Weights of a small transformer language model.
Size: 8 layers, width 384, 3 heads of 128, MLP 768 GeGLU, vocabulary 19812, 19.4M parameters.
Architecture: RMSNorm before each block, no biases in attention or MLP, tied embeddings.
Training: 745M tokens, 11367 steps.
MLP neurons of a small language model. Each row is named by its layer, matrix (gate and up: input weights; down: output weights) and neuron, and shows model dimensions 0-127. Each number is 128 + 24 x the weight over its row's rms, rounded and kept within 0 to 255. Numbers have three digits each. A neuron's up and down rows have the sign that makes its largest values positive.
A block is one neuron, or neurons of one layer that tend to fire together. Before each block is what it responds to, as a language model described it from the Wikipedia text at the highest values.

Description: Separators right after a number in tables and lists: thousands commas (1,849), row-number pipes (6 |), track-number periods (4.), and "of" in "one of".
L3.gate208:127104127157097136146148111161127130100185142161141122132117078116148118109125113107134120124111156141122109101162098122133113155176137128134096135170108132125133116128143121133153120148133160123104105143109122133120102116152168100152151114099161110113119130156114102150141110136102108174176128122137114137123157122140149096158180095143107092102136129131093119109140105177145148131081
L3.up208:122068080141088154148163101118147124138161127214106181122147103110100121145102110133143087128101118162109124143152078128164130134149121164115102114137103126161150117146142133138156111083112160081092161107106119155153139150130146135147109116132122088097155100129117127148161108154136129127177113112114119127102139095157133120156163106150105128164143105110136109163150137147120110119146
L3.down208:100140176102155132134088168103165117130112120105101114153163155137166114107132152153123135115131104143185125112117133122122118144113108098123128144140177117116128109129112147105100127158129110131157121115171128141113125119151127141128156143114119128140129140139115124110152128092139149144069167108151147120173131123093113118090126121109116113123123158161157120110106139111086145119152
L3.gate459:093148103122088167124112104124100147108100150103170133115125168101158092110156131124092124122110159108146117126115122145134122125088124133122084092116127094103140116074152107109099116131112112131125099099126166137078083171105150135133189157141123116145175103152113110153115119135117118141134137114123185101078135121128112118122129143112127143154139078125124158145167133144108127127116
L3.up459:114136141125144116120151127119136103145118115148132106124123154125120182110148145117107130109125110140132107105130121158154145098146114137116100116179135162114126070152156117080114072164117174121137138129113099178133117121106145192164097132105146125142117096111164133144153152126096133155174127105086105107106131129180154155135160138144105127088134131148081099086082104105086144153076
L3.down459:173107110153114116156149135141130140108132110116139144151103123140117094115125104154141146113116128142133184100147142103098105124124115122136152134148113103132161133169134110155143156120177110155167108174143140139159121093107086091121194116116149109140144158101153119108129133141124134115069104158158114136147092137139125149089146174165142099125111148170137161176143147137112103118144
L3.gate512:107137126114130164122135128081144150139158163152116118125110115133130166106113154179152129129120101163113117089116111150135142113131128133181160149129131120151127134128116172139093090121129086152096173155098177103153162129126133143130091155128109101092133109171151121125116179108137123144148120113147125128120152083138117115116123130132149144126096114112164089134121137152154108120117
L3.up512:136098105119142108139096136122144084121077155089152119105092129127154133136112151149131139122116153127126135121147136102091094145125122171103146163146131162089149126139103108121142120102125123160153157109142135108106129145137138113131155121110092152121158151164111098103148148120125155173139088116142121090166138124144129084143131125122129125121177146122092163096102165123129154155118
L3.down512:119128114111107160130131146136162119152135122162121136111123073138152135104148144127182169121125144133129109099161124102108147101142097165143124119136088079166166094108141124129107121167109119112180141125139159159143106168117124129110110154167120089151141131149147135133122113133124118144106112109141158170120154110093111123106099138122165145161114136092204086126138143143133103110111
L3.gate749:124089166135144141094145081129121127152148140159137113087112102176128118088158111112109134128140096127121197126150150091135108058105119169144093156086117121144084108124137152094156148098133188111107113122123146174091133139092130106074117104148169084130161150084149171117126147139081124108128112180127145116134148112163131118136123135134127092132128119144141110116154099145127120119105
L3.up749:106101161116134156117115131131123137093126133093101108086116151129171132104163095064115133131149145148139140141112190112107133082131131143111148134108158151121115156099118149114142202075109144150141100109166159120106143132103130096135104153166099156129148140116111128108092084122140120124091136160123139156140127117159127119142145140136132137133115151158142138126172128194119099129095
L3.down749:099152090109096093155126105119141099118112144144148156139162105121116139112087116152116100112101180120132105116120098123138153175144125085114114114128123172148109144103125113166128041156146119129122123137134132096135123086154137179116156121085144146134101145134170134140152132120134117150161116093099126113090129117120139126115141125114131123131155110104125146151139102095145153134133

Description: Final token of plural count nouns, often a suffix piece after a quantifier like several, two or some: commentators, societies, ships.
L4.gate288:118093146155153081112100074123113106183165104130152079132162120109120098145123165118138123152148102135138099099118171145120140154132119118120113131100106125125114167121153143136079121153152128143108116115079151155150100096121102120121149117110115116149116152079130115119129134134127137152125173141126180117139135114168145158128106103133136102106084137119095134141130147121113147134126
L4.up288:126133125106137137144115136131108096149119196124153122125114161115155157107178129115129135122137124145120131108139146111098143153094131139145136119111157136135119153143120109150104138141123065114125097123152162083114113146072114095111112123101108143160128122148228137108117172127140107127132157121159155111162104122116104125112120104131125130105140115159158068124089146155102122125166
L4.down288:121124120097131149136084090111112110095118116135126145112172137145136111081125122160117162149179100156141124152131141111132128105097144086108146138123149107084137128117105085103128112085159119130167165117094125118123181150154116100109109071132129117103152088145071153128125113109087104137110129154131109115154144130121124119142130140112173151124107163114115139138152122090135128130128
L4.gate337:135146125138135104116171114132124115160092129144108125143156125129123124138153126129098133143146129097156112155112140155133089112134125151118114169114160119114087130152148139156076133108113115114062150160125096137131124140139142140109127136134159122090148134147180130123130134169114065117141071115146101143106120110138164114105103129169144120111169118110138113136099092121135124124103
L4.up337:089121123180103120108180097136159084138109122113114110135142129144130130120184141106123120164110123152111133150112138145085103155107151100122165130136108158112101075162106106113159126098146083131124113117118113117147147137148124124138134133134107108128154143145131130116110153137133125139137150149113112126125138084172106116145101133135139098095137134131146115142171060111151121068116
L4.down337:135152137090150116118113178108102136132142101105127147138132108124134128164057083140116148122109148101123109133124113132157143166153115107119099157116136073184120177113145139115102131149131147118167158132198130098107111100105139126112121107110139139144104114127126122161119106112142132119133158117149183130131106177079153129119121099146115177147118131135144136118144136128148166142164
L4.gate387:121092153092134129150072144142135102138114121128132125181088125173173130162140153134123119096100121139117111133163156133065173160145133148122146123117134087151108171122107119154156131148138116154136143094151111128111145124136116136139105134120056147127154164135152120111105161153160096101111113130131149132129083151139120166132123135089130103127087129125151149108104100129142154134133
L4.up387:144091095136111099115122132115140100164135128138088110132145082127182121077152114111162089169130137131128128116126090137158161129135103170195138134091109141117094177119160132145130156121099141110101106147114132166150154115097120143077149079146102130108122158093100180136157118141104061146111149154120110153134144123136115117134143101157124062108127179134088160130130113125142120112191
L4.down387:150136128114157155111106075123106104103132106117105129104181170144112164121131112167114157182129113115161135161096138097152152106127100122131154135122175067109110103149084096146125130110136119124135113113080135160107178172141137164123107129137118127154160153148087149103130111077108166107122135083143151106171141119139099107127109131150137139135112125106124078185100136106108107127114
L4.gate710:156141142108164106152183119120132126151134110125131122138142142159144160138162139128116167144129123144139124125101114119173111119110118101181148143116128151117115153121117104141127121085120136119123132166105149117126113151116099131119095117133135150085143143136114145096133092092111108157125115106096135131165086132091108142129142090104151155110143152136136112128146108106132098165129
L4.up710:122085086172165167119145104082093100100169121154103115163105129147119137157111077195105156079121143098105146132131137117108206124126129120059127108102105076109143167139125136127142165124110086154144119139167122106136193142085091142151147098159138132104145150159103148098160131135117131124123072164121109103123137084171145107140094123114165079143136125110154104151098106167112087107133
L4.down710:147150146081074117107101141156183120126108132092181134089153161145138152118141141098145136161112101130148133109097156119105102148145091164187128111143166152158147101095115146144154097140146170083074141153119132141172095147105124121095104146064124120134139120111165131134119125123119119157148149098136181152124141128119122131130138133137113129118105137142108157128146181115148147125145

Description: Closing subword pieces, mostly plural endings on multi-token nouns, such as the -ers of drummers, -ars of boyars, and -ments of payments, usually followed by a comma, "of" or "and".
L3.gate359:116123112151148123144167097165156112128143134133127114131167127157160126159141133112140160145093144108109090127147130107101139127115113137147122164106114101122106142130111111110160132121143112142143123121118132142106153151109115119114112132152117069098106124138080144133085118104119127088106106129144124137179121161130082172108173131132145111128087109168105122144141121168101113107142
L3.up359:131180130087113105151119123145110140128115127154154117148153176184137137091168137115136131144094161130150120156167119124110102128135123086113133144098119136172123103110111073141149107152119097136115101084136119103104111157132113147150133157108128156185095148151173155097146133051123112116164134143107131138153123108133098149141140140128150181110120111146128126121109129130105083150140
L3.down359:107117143142161121093116065149108105114148114083111120116127115111131144166109121152099166128156150138141121143123113122096141128108108092131175111125161093119138169120114163127160133104157126135127109103096140106149167128113097134151126120136121116094165118127101129094132104101120126137090122101133121101149122139075128129119127114137132114109113167119145116127113148114131123116143
L3.gate494:104128139135140091099117104104152093144157103151095121138152126134146105106120124150147092159097137173105139127136134132102139112133136152118112111117096113104120136149120146138107121136121084184092142113116080135116158082139139139136104118141109094127136120106128118104141141111123150090119130145094192125174117165140089143094136123115123087128067139076085169094140118159116143147137
L3.up494:130130100101147117103180143140118124125129128125130110144107166106101118089159156132072131139085153127092093125187105129112126090146123108137155084124102152174097098151124137129133152143125109143126114129131098078133137123137130129126148168142134155137120183131150161147094131115140083136091097121091134091155146134128111133110129172116109147094137136125141168122121088144134134107179
L3.down494:159119137093125129132113111123130120143145101109103130097144078120130135164151113144169109134152105087126147126124135118132137103101109130168184167120166101064107123116159147140134117103162119149104118156070148141134143181114129118141156125185137136098152131127090162129104092132082133088158098109141126117153105103119145121156098108096125142122088140104102132131093147083166101132108
L3.gate554:137108105152117147100137122140136059147117139125122131112124147110128124139174139145137108097097144132108122127173106137103094118127107160197137070105121076142086153156158147130126143143154129131119129117122096134117177117131099106116100102125084129127142182121174148130115163156115115170129126131105150120129159134101125155118126162098102127118124140107116138155154155172139139108130
L3.up554:164110119130143130138157126179150145111148139141128113134110083102179112119138113107139150109121137133087147105087123153133098125080126113123101145126107150105095138180135082114121148138094122168136130136131133122104098074140074087112129145114163131148095138138118091113114075064119161127129157152118102152125133190127130127114151116141135075111124132154105162110170128150122178148136
L3.down554:134157130126077125087123145119123108119130102086088149128147138137135155140122114131108135096100115108124080101153099093124152154144125154115141135123186105117102156121178124139123194113154152156120113170137135100146143139114142154112134111120101137109121143149112144159153167176132097129134122144102116111109082123131152118144118158137128129165105117111160127134153120100140096106152
L3.gate650:142138135153151128131148131124112116107136181117085145126101131115186173128109146129142156121127137139157141144151128131115159083089112150096139130122118129144169141124130176074124111107116123145132098132111106091141143109106129086130083083148118144152148130118159110117138133143112144094073123096158110129152163113122119091134129122133137134135112175140105131095155125158181086176133
L3.up650:167141138093142157106145122173121066112132095168148137130100159109112109133118121123186140130187159137122135147133132168137125108150151108125152118135117108108118157117121107109126109167121104152096119169119112137155138112124088103166097140150090108152166120112129119106103129122142083111134096131147135131157118136124106152106158113114151140139127142123141122166156075114126085112145
L3.down650:118134091153089060149125130116148184111139143092100127114142106130154153134130117174110141121074139157099121139153111096139150099131122130136129120142163143096129117099128174169168132068112150119140126083146143087111143147119131174132135103130148124114087102135096143122101101120117154168123146116123131111124136103132137135142117140155142125127172108094138146119097132094122123107144

Description: Final word pieces ending in -s that close a split noun, mostly plurals like f-enders, bul-lets, isom-ers, KSt-ars, Frisians.
L2.gate248:147090111083158099136121169109173103114164106152137141148127097136157087121140142147127110141120145161126116151154124167067137121149134132098139097146090085127128148131125120124187104155119141118109137147111114144102097103141108123130146135128135108139142137107123146127093146103098153135160123174114126144136150123127099186136155118114155074119096131108148159130108096175097138148130
L2.up248:151109123073160119151090162157131114122116134137148109156102138162125127120098123138122106147146136166109123155120071166125115125102170074093174115173160098138116120091114114158159076136112125126115133130111143107111108113143074147118127129112148137128150145122134097130094160107110126152164101137131163119136126166105136151118112137137139113149114121139135124137077140122116151142147
L2.down248:135152098165107122120107105125069096162150121117115127108150146106145168137123110184122113138127113077139117109117119133127145122070120123120126173118152130081134112116146137110107145102149116129075170108092096127164184144113143149148149100159112122122149127156082115100124108131150128109092117098117133137135133121116110098104129093123123112147119138138101135135126138123182107112100

Description: Dashes, colons or commas right after a digit inside scores or numbers, as in football scores 1–0, ISBN 0-273, times 2:50, 1,487.
L2.gate483:122103150128145122126130125105138115088143123109112132125115127138117155149076105134144130124124143167120138102132107132163068128153108151096097168130157116146099120135108121152111114178109133128104182147106130130103130130112157142114107148115158145089123107172106112085125144143107092140151144127211176150124130112123087142110113156099139086135086121100141118115133115127164145127129
L2.up483:120165104106145154152101128101090170114157135117119162056114096110130121133126115145144130179145172132131151116114146136106133166109117155105123180115162172167171103102126171109132097139171112118083150158193129106144110146088156127110191117116064151172123127122123157086169144129100113160115165136109105126149135104166133123127109135164082121124175120186147142135148144125150138088141
L2.down483:138163136198131152144107109117139099131120093136144117120112157157167138117199115117123127111109086153118170150146122149071135111091139136138187104123108146140168130116134151107119058104128103139134079122107099143105116126157114124102158148126121092155140141148123112142103164132120142105100142132118101116127136131162091136126148140169135141139120108143138160123164133148120138146133